config.toml
num_attention_heads = 5
norm = "layernorm"
norm_eps = 1e-06
rope_fraction = 0.25
tie_word_embeddings = false
init_std_qkv = 0.0477
init_std_up = 0.0477
MLP neurons of a small language model. Each row is named by its layer, matrix (up: input weights; down: output weights) and neuron, and shows model dimensions 128-255. Each number is 128 + 32 x the weight over its row's rms, rounded and kept within 0 to 255. Numbers have three digits each.
After each neuron's rows, "fires after" lists the tokens most often just before its 100 highest values on Wikipedia text that the model never trained on; "fires before" lists the tokens most often just after its 100 highest values on Wikipedia text that the model never trained on.

L4.up898:112084141144117196123149115186103153107035121135151067112130162131085078125141176052131086111170118154138063133149099151161094159173148126117133085108122171100184211116095045061128164173128150128130094141085102137134132161071210132105099119108094143113114114123136201100135129150116059129175155153128133122102156150197110143111196089179168100170168164141135119124113130123173119162127
L4.down898:123141147105162158099159173180138177127190136179144155131142137120091138114094061152159115139108116153097102095141122138123160127081137102102165169172072125125131103177139153120124124084122131155093214102139113164132111159130122092094147117140120114175097112141157052111069098105137116161153099126097126078158111157112111122119163142131190161141104111115164154124148072128146131146097
fires after: ".", " cons", "ad"
fires before: "\n", "-", " of", "ass"

L18.up226:126146160157106112116056180170167160126132145120107184151142080116088103197128192109109144132129141141129123078086106136119112173105167149114082147124127108096131131098141134111134108182112141123106114099139057114117159154181147099113141118059136092126076062142146113128170125118106072141106133071161192112124083112138143109091102101152119153101148121079164138151141138122096090140144
L18.down226:115117069120078141065146122128159194159110144166130114099143140130214153130156133123141150125173109096116189115138080092075122115148108142148184148088094094133110104141115158099190129113140189163171157146105148200148155175126057146174108086093133133058170136174121140160129154101145155129146164163065129094214135087089131144143065146142113081146065078119086121151140115147162175131131
fires after: ":", ".", "–"
fires before: " |", ".", "%"

L4.up358:122138128123109131103084184193161158124148164129130097121048070094122095107181144145122120097150234220127113158167046089172240150182121164162123119143132147127139116130127125075149166126150122109162106149085092152089082165167159093055101157153076155118161131114111090154201116156151151126111081085164125112095141162137104110090133083136096113166110175114131128132151115144124146145137
L4.down358:100137131096123096143155133060128185142114114130147146144123154169106113124085126118144111123089153163124163098100150176128018167089165157132151141154070138127124148138109127116059116081176182176125122153056126145144153106075130096075217104043164116127141126137235111153101130141121127147113142111136102104149116125149102112113166155130121143081114115123101108140117119082131166116181
fires after: ".", " M", " (", "\".", " Im", " m"
fires before: "\n", "-"

L12.up85:127171121108087109145155128199120208148113120124109182120093162157096130091113150178170118131170074166176068135177148130127143132140177139115126093085111142134144099093098154136161149120102191203135146159126139106121060088052116144115110110146104176092152115143136099192159099141136087103103108107122077128127139146149149111157096105121168124121108149071140127147092095137125043174083
L12.down85:067134114068122135141100165105138126147155117143128125133114177141143199130130169114130144136169125150178101083145109144119117054098132145086166113151193140089150141160190101205106130162086177073109162104131120139132187142177123183092148102089116128114179109085094118130161101047119135077100098139197105062104141129142122136101159108137071162201163165134144144094156132129154128053137
fires after: " |", ")"
fires before: "|", "\n", "-"

L12.up74:156116192097100125140189059115143113136126110124141141154146085099149162132101162135157119092069167098118115160141116099163183086150187116124084149141122098187147125132076144167179066152208100121150069073125156122155042126079097142071132084116158136092122141137111121186109137155109132167170103083147146146109082066081169123087162147122134125117101153092118158122102103096116104159108
L12.down74:164123137107113153145039105157131161093161081077123132044165145124110099014158151093196154120154097134157204139162141124097106142161137127106155138082160130106188062154185077090132085144159125141107096151138155200128137106107122138190106155163127128135098159187145125119125125100129145120125131119109119118115094145078103136077190119102145140126150128122116142158052126141061143122117
fires after: " |", " Off", "|"
fires before: " |"

L12.up993:148141083107180134096150129171094146192197154101124141143133189164102117085128153142115144041190175112118096107172136172119127161095142179128123123150103181121197129108175120106142081110137122124168111177109119149121112143131143136107146138176141165148112120145139133136124152160067087091165084088096108129156130156167105095107097151160153161075108139029146174138148117104156097103141
L12.down993:097142122131118138146127137099160102108142081060126112108156226142126192122165090150180152089083111141109098145118180139119124128137181100135178084114132143166128170099160152161110141090128153141188118147093076146128116086105118178092135066139129126128206109129088166113101069116095057142136120098148121151093169173173096123163084119152117132159123129104120101109099061089156122131158
fires after: ".", " |", "History", " career", " life"
fires before: "\n", "|", "-"

L18.up774:077159084119036148161084131107145174103130105126152149106151100142150148159120113123118181122110136150201185078163089115103132136117108138135160140114128107110179135170067125113067181149105132107166206157075073125159074090113101081095158138132078128172094131141116123149081150001138103119116110115069087131112120137153145119083177160136105106131101153103142080112084114117081165114128
L18.down774:153145139207100121117145131153086151103161175169106130182103064086165108106167126085111168178159135109167167135123119114146167152126137169110150094136148148185117184124130090115122151124135115177134133095120104098118110103116156146131136108172079132000148123073084078146065153086162142132088138108135149108107075149160122066094187101179156125107157116196128117126186115109196170168144
fires after: " |", "–", ".", "3"
fires before: " |"

L4.up98:142169125121127156083086188126096161103101121110143142099122136092112100083141108117167145065134161216120113141182108066122130132103170091156091152132105120092160198149080126094080160102102090124129091129133138165138062143159206139133122149121146100189144067138172143133121154160166128154136069097136104188111118119169133096136155120117139182151078116133028122168110101128120095138156
L4.down98:161113156060121101124181103166147174175134133196141067140096150118126128122110141119137105069126068133085139148053134187110121126114117193138107118071162099134075083143162105107158090137161168107129149092070100122067157100098072160114161113216142095077113079195086161137084143119096119099121093144110158149155139150115157101077098081157133122096104190161171122109165099152120164111101
fires after: "."
fires before: "\n", "-"

L12.up1135:129147187090074102132077110163119134116109118174169148057123088103175100102136155118143152146090115060106110164167077104083155146090154106116082101118137106103139129076089135200172134151113135132075147157112119141106117158177125133114149099188127129179084086100169129158199160153146114114079168135109133123120117161114148168106089125184113112139149191132131134121137142161129100165130
L12.down1135:050108116130132145112136117146145123114059065109174147176042102142145120126126153113117117118126160138052161122113117142108071080085097136168114099112150085145162172098098092129113126153092137171125127129187160110198110146174085102087120135163136111098140190135132195142177132127199143091130121141153193146095175186121146192089146116177120135123151134180122118103171168160139144109065
fires after: " |", ","
fires before: "|", "\n", "om", " |", "|---|---|", " was"

L13.up1215:135161149157133086124109083141082204126129061113140138082150159117130126100144108126136184098111136108164101146182123199121143161100106158169080044148125130116168122133148147086149136133154143142215084140157180133086140083141142142093135044226033101119124155126141129167134112133082117158156096089139128126128168162145070101156200129148146156120167100102068096151142144116147134140153
L13.down1215:186138163138050136105088141124134137114099093182103074172131097113133132067133059113120121095088079085109148139115136114104127141092213163142127097097142106155094086125101107083146107126172067131130134137151142190160112138192100175096187122169167075085162099079107125172186100105108165107120168148112115162138171182118127108143103149127073071124149138045135111089089098119126157159127
fires after: " |", "|", "\n", "==", "-"
fires before: " |", "|", "\n", "|---|---|---|---|---|", "|---|---|---|---|", "-"

L11.up369:126135151190098128111089199147111127142158136126180071108119077146124082140085107187167122119149125158132112047115104118073168144073109102051052135163095151198102115110110157130122162156116169153100101109135099104106166117089130162113087165108155165206114160100150124193093099113139102143133144145100130141139154147028093145091142089169133136137086131121121080122142102147148139104164
L11.down369:058160152136165125128169146116178153107127131135102177154135158131132127161140133151113117190145113130175172169128079153123108169201101113132132171097101151110076135152135120171170117158089143143115061081131099104190112112096077123198117131089087166076138124118152060130145135124114128160047177111122159159125100139156109147093114163100148131140102154139171161112128084175116142115113
fires after: " |", ".", "|", ":"
fires before: " |", ")", "%", " /"

L4.up180:111148128093187159122133144143117123188146157083099138127163127109143117082116111130138160160132093113131160106128119113111136134099054129137150135138123119136119101127112151181174147129127060122040118180086156077078088101089131126161097122123103085139124088129122128121121121153105147156145080112170164138144138089064116093191152178126140112062118148125163139184166157183115138097104
L4.down180:154214113099099133088138153127159125134146132131121126095084152159090096147101158151078086136172113065070117169152156147049129054148102094160087153154142101169182086166096192170096076130149200134122136127133119117142115078134125171148139076115089105107100100150161107104105131099158119167114133141113155205181117183113130101129192089136129103131104118109116110144163135144133155122138
fires after: " |", " w"
fires before: " |", "N", " to"

L12.up1215:157123097181081127082110120121168106109174128086113132124111176065100151125193133119127117103143134125133095148179177153182096118117210159098127107141140166152071120159095063125139078153115082116152107098117125131100125092135070207142129093111112140047146126098121144114198155121120146122121140120144091122098116134158082130128091137131136102131093114169155151132111095116105127188149
L12.down1215:105138111074199101117170131130068187088108139163142123133118113174045108127072119168143105107077121135139099141094100099084168126143125167151120098080076080106187095123161149133118123158130145170138143129137115124115101197136079114111117161175156116082103122112156113148216144126151112114135129141117107150096184135161201101081119127155137098154158115140114117099164090086157106135093
fires after: ".", " |", "\".", ")"
fires before: "\n", "|", "-"

L11.up992:190150135133160101112133092103079149155165076125154161153111107128166105129112117126165175143123171123164107080157059117159140184080174108122053173144121164120142112116122078129141175122167184141194147103116122088116112107092127179110111131104155139158122169082110106165093095195103114136102131079131060159127175142133158102150165085124159071117107089110143158136171080157083077123131
L11.down992:083109103147109118171096116148190107191097098166113077127178133110128124106128135132113103133092125186142173122069132158125146101220126141129090079126150110157125139099050188099135090092097160088149118110149115119119121152110107105152084123102143255074185125139107061163151160136156118130160101214155102071138126108190205139122154133156177193085106142166125134083115100136191150084106
fires after: " |", " P"
fires before: " |", "\n"

L11.up1110:141127178155112164194153115091136130135143141114101155206110190049113094145199110092140156142098177162179136094093118127117107123116108146141091154180191107113183108114153107145197140180157122152108120146110101160202158111149151122102095105170177172150155126176141101084124105097123122088099105073160114093192082141150152142139193150133149158143162113121111162172137118095159151133160
L11.down1110:116176088172102138145132134154114118148127163146084152106088101104114159137095144090077125089116035173095130146104111166153085096144139102125219143142145113093164127098149122128142146122123170132072138133144097084068114127139091150155120134124109109125157153181094159153136147133163180091116130126125196103113168169182129126106135144099096151100137087096093131066148130176186108179137
fires after: " ", " 2006", " —"
fires before: "\n", " ", " —"

L13.up863:113151123123126155145181151225150133097122076164132169138121196088160134180139163185122092124138059079053107152158116148099112142130117096136149055181104104124140088140120053122109154120161099150099170166126144146174124116112112106088104096119195138161167126076165177124209058167143117103140154115129148126113082108173130094127149142130144136107115141174091129130142143130098123116099
L13.down863:122132151115162146124129133106176140207103144093081087118126109117075157168086143171110098133087068131098137181195233107146100128168056139117149072130119159215121130122082023120158188122130121171173176169150123127162078174157095102088199100162131106155175126094050148113150123121120134144155156150075149094136205179094129122124122147151087145134127125152136149137125133053164123123117
fires after: " |", " ", " 0"
fires before: "\n", "|"

L4.up472:117054167134103103139143146104090182111119141111117142126089130107153120130149131227131155122190180156127158149093204141140113166075134151161079132100126114089106113089170115168128054164150094105171177092179088088126129146112128160095080102109091137105158090104110137146132114123093213109124108081133130087197102151137140105088157086151117109116147070095105154108117148127146156129062
L4.down472:132175150070152140133127124130142121171148128091174117116142134159145139160152110126137115118117141108098124136140109204130099122181166069081135130134149128124172096181118127132149128099150166143136142100109022135139194121077118088134210117134124099092103119162140118121141124102116140082141126098110225202169135197115116150095098102087192132134134138076178145101143133142136095130161
fires after: " 0", " 4", " 5", " T", " 3", " 6"
fires before: "0", "1", "2", "3", "6", "5"

L12.up8:141180138108101125151134117126180144108142144111144155137136134094135157123176141121123136131173151159118145214083126119077088123109108166179119153126155119157155131148181114135099091078148123101083148120132124119126099115118152176130144067153128112188174163130121131062169111119093145144069148123138112147166138174039081114143141043128137134119079135142113149159130028107160104146126
L12.down8:129129127099148105188120096118124132130128167150143076133089073155145091111164138123170163062132108076113150146163085159038124124109171103115148143173111128105108120109072132129183144122102145149128099091093111151152167132108122149110067081127083063227197136091138125156110142116125159138165082146116170131129136150165081114158135163162129148164140176128097115162172180122140099118133
fires after: " 0", " 1", "ian"
fires before: " 0", " 1", " 2", "\n", " 4"

L13.up1139:124121164117163131143066169118079129143153138161199140102165106053125170174129139177061138157132101150148102151183164110129156126129102078126087127137126070130179119119102113166139072094150123116132132154145156151123170105157083115099068098161101160131112066143146125166069109161079137140099147181109154116107124144142106130100097162127154167090137120164117136102151125160080115109122
L13.down1139:151153140136151167148111162097112132130155121147134135162156105101150111171064149128139190127119185134123086162136139131144072085123153067112141191153134123193140112145105134179075170074167181108139172173137136140102118109151128141106155122135128130116182112095128017068107121147146120181119082139136126116104134135119153169076113119125063084116111120093150066119150150120141150137174
fires after: " 1", " 6", " 2", " 3", " 7", "3"
fires before: "0", "1", "8", "7", "4", "5"

L12.up926:136127184120183168105114152123092129145107135123120125139122237105092161132142161158120156084162167092199068112140077135100141164101115141125103150128146146202193178170120124137093172143152131145133141114122049134092133133162115120107195149151089181094122101150118156182113136180090093131138131061090129079174187136173124115102145146185165102130106125101102151182056089092158078140140
L12.down926:075149172113126137085095131103129139168113087108113124111119170130079170102146174116136138128142129136152117102124100107112150148095185153105158112182152152207176112141141154125117095121087218165149124174136101131150182066160103146147129132169138185134086100151143133162135123124113114107090125134131119130109109165197114040162109132155098129163124112080129123107131085107118104124142
fires after: " |", ")", "."
fires before: "|", "-", "\n"

L18.up958:081182062123117137145148164143069149094176162121143133114133150095107067114139161072121116174121053138119132135135099163106145154137112101063095126151132151132184125114128165094086131208169150175115093173111080096093153066087172137085128148107092129166114115156196158126139127196109151126090170117141123109205106106112100149137141111130206182145088073174141120161174126133138097115134
L18.down958:144175155102117174105130174134147126181142116127147161144085167088055132134139129079083157151090134125134000075120162130120092107123149160130067174125073119166155153135109065142115099114139209066152149080120138116128087156130142106163102114104134164144117142159185122162119120177089155088092142123134156185143139101142154165103143087167105093101150061140120129077138135121156137087080
fires after: "0", " 1", " 0", " 2", "1"
fires before: "0", "1", " 1", " 0", "2", " 2"

L19.up958:141164083117159152152129094058103076208141143152176136145129165124073123148137182145056133154145100082107159138186081192126140111111102154139086128118120093166149155122194096197161132202120120088120057122115071120185129123154103185103120134098097111197104128189125075135126141116088073196130104122184103118133134092115126119116158143080036110122158090136150104161141153046164164187142
L19.down958:117106153180120145128124090116133089103131122168141109162135121141203147097139081142104104150154136134086118119132125022134136112115091153110112121109074129076148132102114094156128178103094142108114110114165151136155076105139114137094150102137163069176143164072186120077108117130122130200124121135054090121163034150142160101123111094095070134104119101118112111087112182151159049154166
fires after: " 0", " 1", " 2", " 3", " 6", " 4"
fires before: "0", "1", "2", "3"

L19.up1209:123137081144100079080146084152154070139159130155128056123114126106154091129121163131108073124136115142178146117115046050127148111136108141157089163150166123115129056193140157143121152154152072142173147140128162125136119147208121120148128103141118168133049109138111078160119117146131096138142105081139171152138152102072121129160114152164152136118115115107114198120162091099090095160105
L19.down1209:138142109126127146095122127235158121157091095173112145081148102122079129166089107098112175108133137157102146096145114104172137189179170159153161135112098065112138079121137128135142156161124095140108091133131174128148066165112138126077143139130141099120159186104129124124085098126091144100166121165139107176168177116172113079128111087131108091136075172162139133120123158133141103075183
fires after: " |", "|"
fires before: " |", "ent", "ult", " of"

L13.up91:118155164114161140158162181170167130175145158164123127107100069115094123155110078130117156121125173125102151146123135143124158113116139208094118148083117095150087102100128106119109077134135161131192132218186140133084162124096152129067133173147123119127040134129081101132163137166080111084135107115120153091131166127176221151120107092119120096134130140148092120128099139139125132105144
L13.down91:138093098128142138107086149132125121083151103120143092133169142118137128170119187136154130206111121119111052158105090145125044106096132093100134132137106125122162165163103130156079191045127082103112089130110176111105083143125131161139166087051106101091155199121165103089097123130149103137103215129129077095018084139122124123184128156145129132143156180190121084177128140092179145162123
fires after: "-", "|", " |", " Post"
fires before: ":", "–", " |", " -"

L12.up841:082128101194112172140137110105093075132122120121127118094093147055120143140144103128170134125116099130103122098144115104152153098149087141133041127090131124145105131159155088087146147157121169149145158114126120128107094122135069161082092148101143116127086157111152154187161097063113078159167112082135103122149119096154162167106178146165144165127141123158099132106172102077109169162145
L12.down841:111140134133116110041131153135148181074139109170096100083164128153102222144137109130182123139165167121130193155115143155193119160118130202158133121132147149156117115100097037138142146151164140126096162136107158164063199027128124146082191100159153111140136132155113133162172168137095124165163093109128151177177164209160099070133149048124116112144145172066154147136143085146115119142109
fires after: "|", " |"
fires before: " |"

L18.up192:159127100125044075150147113047150126184120143114133110158208130059110099134132128188126144122164136082098080130208156111130128135108068142178153102098181165152122097100109085159149136133164136153138139208139068117122136066093102159123131166110145146102167097195145119148182084150098134118154112119107147088135087133213139175139219210167167212115148154124129071180126099155079084111075
L18.down192:186158131072115077141104140133147124118178105139110107161124099147151132100099145176184187209110162106125103129144102124150135166069098166167194152117097107187116108087110058162125161120081135150102117132112150195095146145067120193165095087124102081145113147088110150100170127111151122129121058147138115179175171159121147131145167071126175084166131135115093117162107163118088090130140
fires after: " |", " foc", ",", "|"
fires before: " |", " on"

L19.up652:119136088143151149105126125122199152176116100102153141084135031094137102111135097143154121064166160159145168109116088118110079152154119123074144154144122161144165166092135105107112140156175182123106077115090077050151088180120210150080099164095066180130185148087128145091086166126117128084099109104202158080140159132093164120158087092151133145115116110129125119095169186154122131116156
L19.down652:124131116107137127097167111131154163116124085171130113151131120097148133124075166157129120121142060106114114108172156141098067120160153133145163134098139103106102156146132100096032182178157168108141104095144131078122094183116129081107095095130136146164129098088095151082064098139127135119141089130171192096088162140102117165078106164136141117130116106090142079171141137133132224114052
fires after: " on", " |", " On", " the", "On"
fires before: " June", "th", " January", " March", " November", " August"

L11.up951:078129133082146166081140061153117112092123110137150109155199125078107085118106164105136176080067092127142059082124140134177158111101142142118067066146079137141113093141124119118115138215191065161135077142150112050128078087147135195089134087136119105143117126103124149161114133108145143126203117074147129112130198155089189129133194130177147130120127186161134120112147121115115088077144
L11.down951:172048122078128149160133078182103091120163090164136092121126109077130113117092099189079133110122100122080110112148105110115159165093137102154121144141140150129071072071119131124138186187121149103192119138079089163090118117098098120130123128133093152137076121134152180146169145115105142143095135187134102123127125153217108089138066110180118137119164168135167115182094104093122127148142
fires after: " |", "\n", "|"
fires before: " |", "|", "==="

L11.up0:081177088101132149148144129073145157151139083119105172160191070113152129083088113131172107084163205109177162170173129166137149159130137123128071113103160115128183112083206140117062121198077068181152174148107127116144101080175111151145094121141116130142089106107101167104123138163115108121092153139121126140107115132099136079164161120144111120162088153153118175126140121145132154121133
L11.down0:155090094105130095164079094132157122127104140146146133142121165140145094159121066126078125209183106193123110102107094146157164056163126129109111181132138053131160112137105090163185111178159130116137130094255057180019141093149137145130158102157109092090130144139100146105136128147123147107116124131123140137152110172092172133124131138146173162133184113166112113120141106176178128137156
fires after: " |", "|", "."
fires before: " |"

L12.up598:138110155104116107083104138128127184096151092208194100120139180083156083132126149176155127104147198135129100112167117074129084092146209104128109189212082172130104061129168197133067143186079096067111105156127128090094097117127162154089190136131056186105116102114100150129112093136141118145134101070154117137110098142140155184097141122085099150129135115086098157124114088101154126126134
L12.down598:163132125104103120182154108146124123158117091105091127192174094132112136138161091148154139109105123176119062143131170147165182085179202155143128169099124167126134154129159173151115195135099130081129144117127109225145186142141129115129085136182126108046177130120091107090182118153108131140140166145179111178167147207125087101138098133161103161118121135154186114115091148109163143115196
fires after: "."
fires before: "\n", "-"

L12.up854:140149199142136143121155049158164176119110131166136099064108161128102080157166097105179149134094120127142162120202169123159158169140144166129130072154094113083144128145162141107138095182122131181135119078105087115128128129084107068164115095105111105152108109142163166049086140126112163106100086116100126127156133170111074144136151142175103161108068140110177157148106132100153169169136
L12.down854:102108101144100074159123190131165118140135080148180183158131147153059169147112127137096135135167148110137073186115141145157115174106128083135180065091123127138083056100120197098087114142116074143159114131116111121144182112120103142130150107150168171177113085120088097115192140113072127104132127119110090149173173155147133088146086084115160104126147145133121141136141157154104047088160
fires after: " |", ".", ")", ")."
fires before: "|", "\n", "-"

L4.up1268:078137140153100163097102170159145131088098145146140139100098129116102144069109051122142156093210105150121133146136152117151109139098074132173102135138111172159145098136196180117128074113154158109121053123100126155152103076102122118131128189143088100158148092173072115139131145089094134165121133099220136134113152112108175146125145165091092156233145116108101117142158114118112162059181
L4.down1268:135082145160156087134150128093096121093144095082125139093120167117169143188146163099152081152059154099111126094161123109122170134178129155053154131096123107119178161162105148135108201114130188102167117107111110127123085185142172158136135162112140149128116192134135082132144141134172139119071164123110139141129138109147035102104173122197073129113142093154136150145133130186132166192096
fires after: " 1", " 2", " 0", " mid", "Y"
fires before: "0", "1", "2", "5", "er"

L18.up1261:141091105078116094097103153158094154159115096122118092179102136077096127118132122161174114154148070066126139100127131135176122083154075145148148126118088181038087164133043098125099102158192113135153148116155122163074143121209157134071130064090095137183154153171099122133113134090113080122169154137150145175105139064130131188086131074094132141141102140120122139083103154120117101169115
L18.down1261:219160141075121132129154098145115124144139129154102177083076180203131121140126076171114127112095140140094127199122109104121142154162135100132099097163138077141166159068112124114162105102087162089122112208148126121121097186116121114123137086125172126090117150128212091162143173124067120152168128086099133134154128171130127125149117141175096147132108149072155136082106161128106095112157
fires after: " |"
fires before: " |"

L19.up222:148119173135110101132087108102150152136157092133139171116120080154128178090117167120126122091159119094102181167158175064113142121138122148123138120102113079118145176106132142131139091114119117115181151084112089117145125089120137169061201067158169130164168104108123198136195135125194100198152095171147075134138140135184147121126109177098185121145166143157085135167154111093096164164132
L19.down222:179099133145130103110087148132104117179124181090160121171126117120101061061100136128120074131113109109152148092094106174134153195130117152135136170121177187107166159134129144164125185126187071148081165122146168098096083146095155075129130126150132160130154196125097111163185118160162129114099111079161126101139128105063141150141160149123112172102167088119133128088144152153130170130111
fires after: " |", " 6", "\n", " 0"
fires before: "|", "\n", "t", "197"

L4.up277:118154152164079196143125105102092113083104157112202120076205115124113081109104080088147157057148094082161097139184145082155116109125133152179122143151129116095137114127091104183162103151144150125126083066144159109080136148113109067088154128167138074150077132143137094142123081156111167098128118156183140114153184114154154137151118147113086127180153051128137162107095138142110094126091
L4.down277:124092108090137129167130091135106134102154087096111086131163141127202118153115120135102133177132162110112104152144129200121170118115150126045122157144163146157090176170145137088091161150118153098212121099135076154138145168110191131141132106068162144085124113135096131148153137118129156110145173101205171173117109120159145140077066093191141120059142191186116127143116131045112125113142
fires after: "--", "\n", " compet", " perform", " particip"
fires before: "\n", "--", " in"

L12.up1156:146152082079088145104150149120152150132137178131116122160123207148087155100191137153160081145136124131123098107084138106045121160143182133154108147121098162143208150185185074157130158181181163154132070148140103085092103124147152113090203128140123212129110057198136132168130135149103034064100121086118131102112124112135142152117123153238123153101095130098123219117090091095116111179160
L12.down1156:143142149088085148077106136154102175113081092109101117135093249118083150125063107155084133134129117162094079083125158134162140127190126133102156155113180209118158110147195138125178117110084186129132098159164138129105154177149120165100137102149119127147080156089100090095129131138125080137134106115141146183134102183151129155085117167180117164126098186173144144161128175112110101174128
fires after: ".", ")", " life", "History"
fires before: "\n", "-"

L12.up1133:090153114115158149093134136107132121156133124142121131140083224103063181133141148133129133145131091139121125129171110096161063175181148118146129148137085069133130151142155101106176098162108150139101106213071145141182099095106132151070144112161133135116078096154115107188128128088076056108154156080077104196115181139108131094088134140101143138130171087088090128147123159160153134132106
L12.down1133:129131100061104093133137095053098168081118088107083089133141125126101086116147085139191145126152125106205105164128080166078167149129133087120131156108112155095174141165146146189090129138146127147163096096162089118169142128138158132134087097123162156116149118152097072103137142053097168089124074088116138085128178173179159032117197106147138131089113114128142143142093142168102082162137
fires after: " |", ")"
fires before: "|", "-", "\n"

L13.up565:170086088081098195085120126101105154129102167129177202202129091152154120142159143139164107114105088090151103136159150151080154161180173102129126090138180142170155135055125089071097107195125131128179079109160148169088158111134117061127141144161124130091113158117196095145127077144091087140139149136129103107171122089147170148108144107168168182104070124144159162039193115103102153132136
L13.down565:088124139142101148129127142065187128138163141112105124154154143121142096174102055163100168133076153124196157079092132127168101035082073112101089101129102173088161176118112109155167042112110119154139142124148148124111117137152118167112132149131114103098145098124151122131135148145131066155140095118123156153149118222136169116131116153129110153140097106138093115112118110113208066135123
fires after: " |"
fires before: " |"

L18.up379:106133174081148168152110125100129082130150114131186128099108116120176180155112079153185154117167070162139103152174085136072154127122127107117167176150139122123171126140145161114103135088141216126173122090084095101144062084107149101219059119142125094111093184112139142101082135153169121132091136161163160114136129128149109130160071081133122138178072165147063108152077177132108095143080
L18.down379:137122099156180159111095132191153101160116103078192082113137121098169129133127132157156136105146057111090094168145105116150148139117092134078138155104142106108126097107158160174129110148223155146156151131069140145123098141125117157100086131136122207116130149088119080113147145125118096177154142140133145124123153161086116146125135106155100158128134130080116118143140146147104161158133
fires after: "0", " (", "1", "2", " 1"
fires before: " 1", " 2", " 0", " 4", " 6", " 3"

L12.up495:130070164120134080143118144138090124145095141173163083151154161032044098122155119110132116157142090137101140139112046154091088140113166152124106151120157135122070147138150108122123104099133122098100140122108081128142105105136195130160097091141045139169125123152163147113137171087068102140113151095157124057189159186171126126157118102133111175167079111138110087168126157128176108133098
L12.down495:066103128127138154120163118109145117157146106149117120122086144143066145181147101083114161168135155119139119097195134113084131187164177140184122177160113105103159156075189184136104104153111134088093122166144141121092140127121049166141172182139128115164088100133128095090140113154103126126150133138116143129088147099128144055144091142103149140098131169074123094123154100170148160112087
fires after: ".", "\".", ")"
fires before: "\n", "-"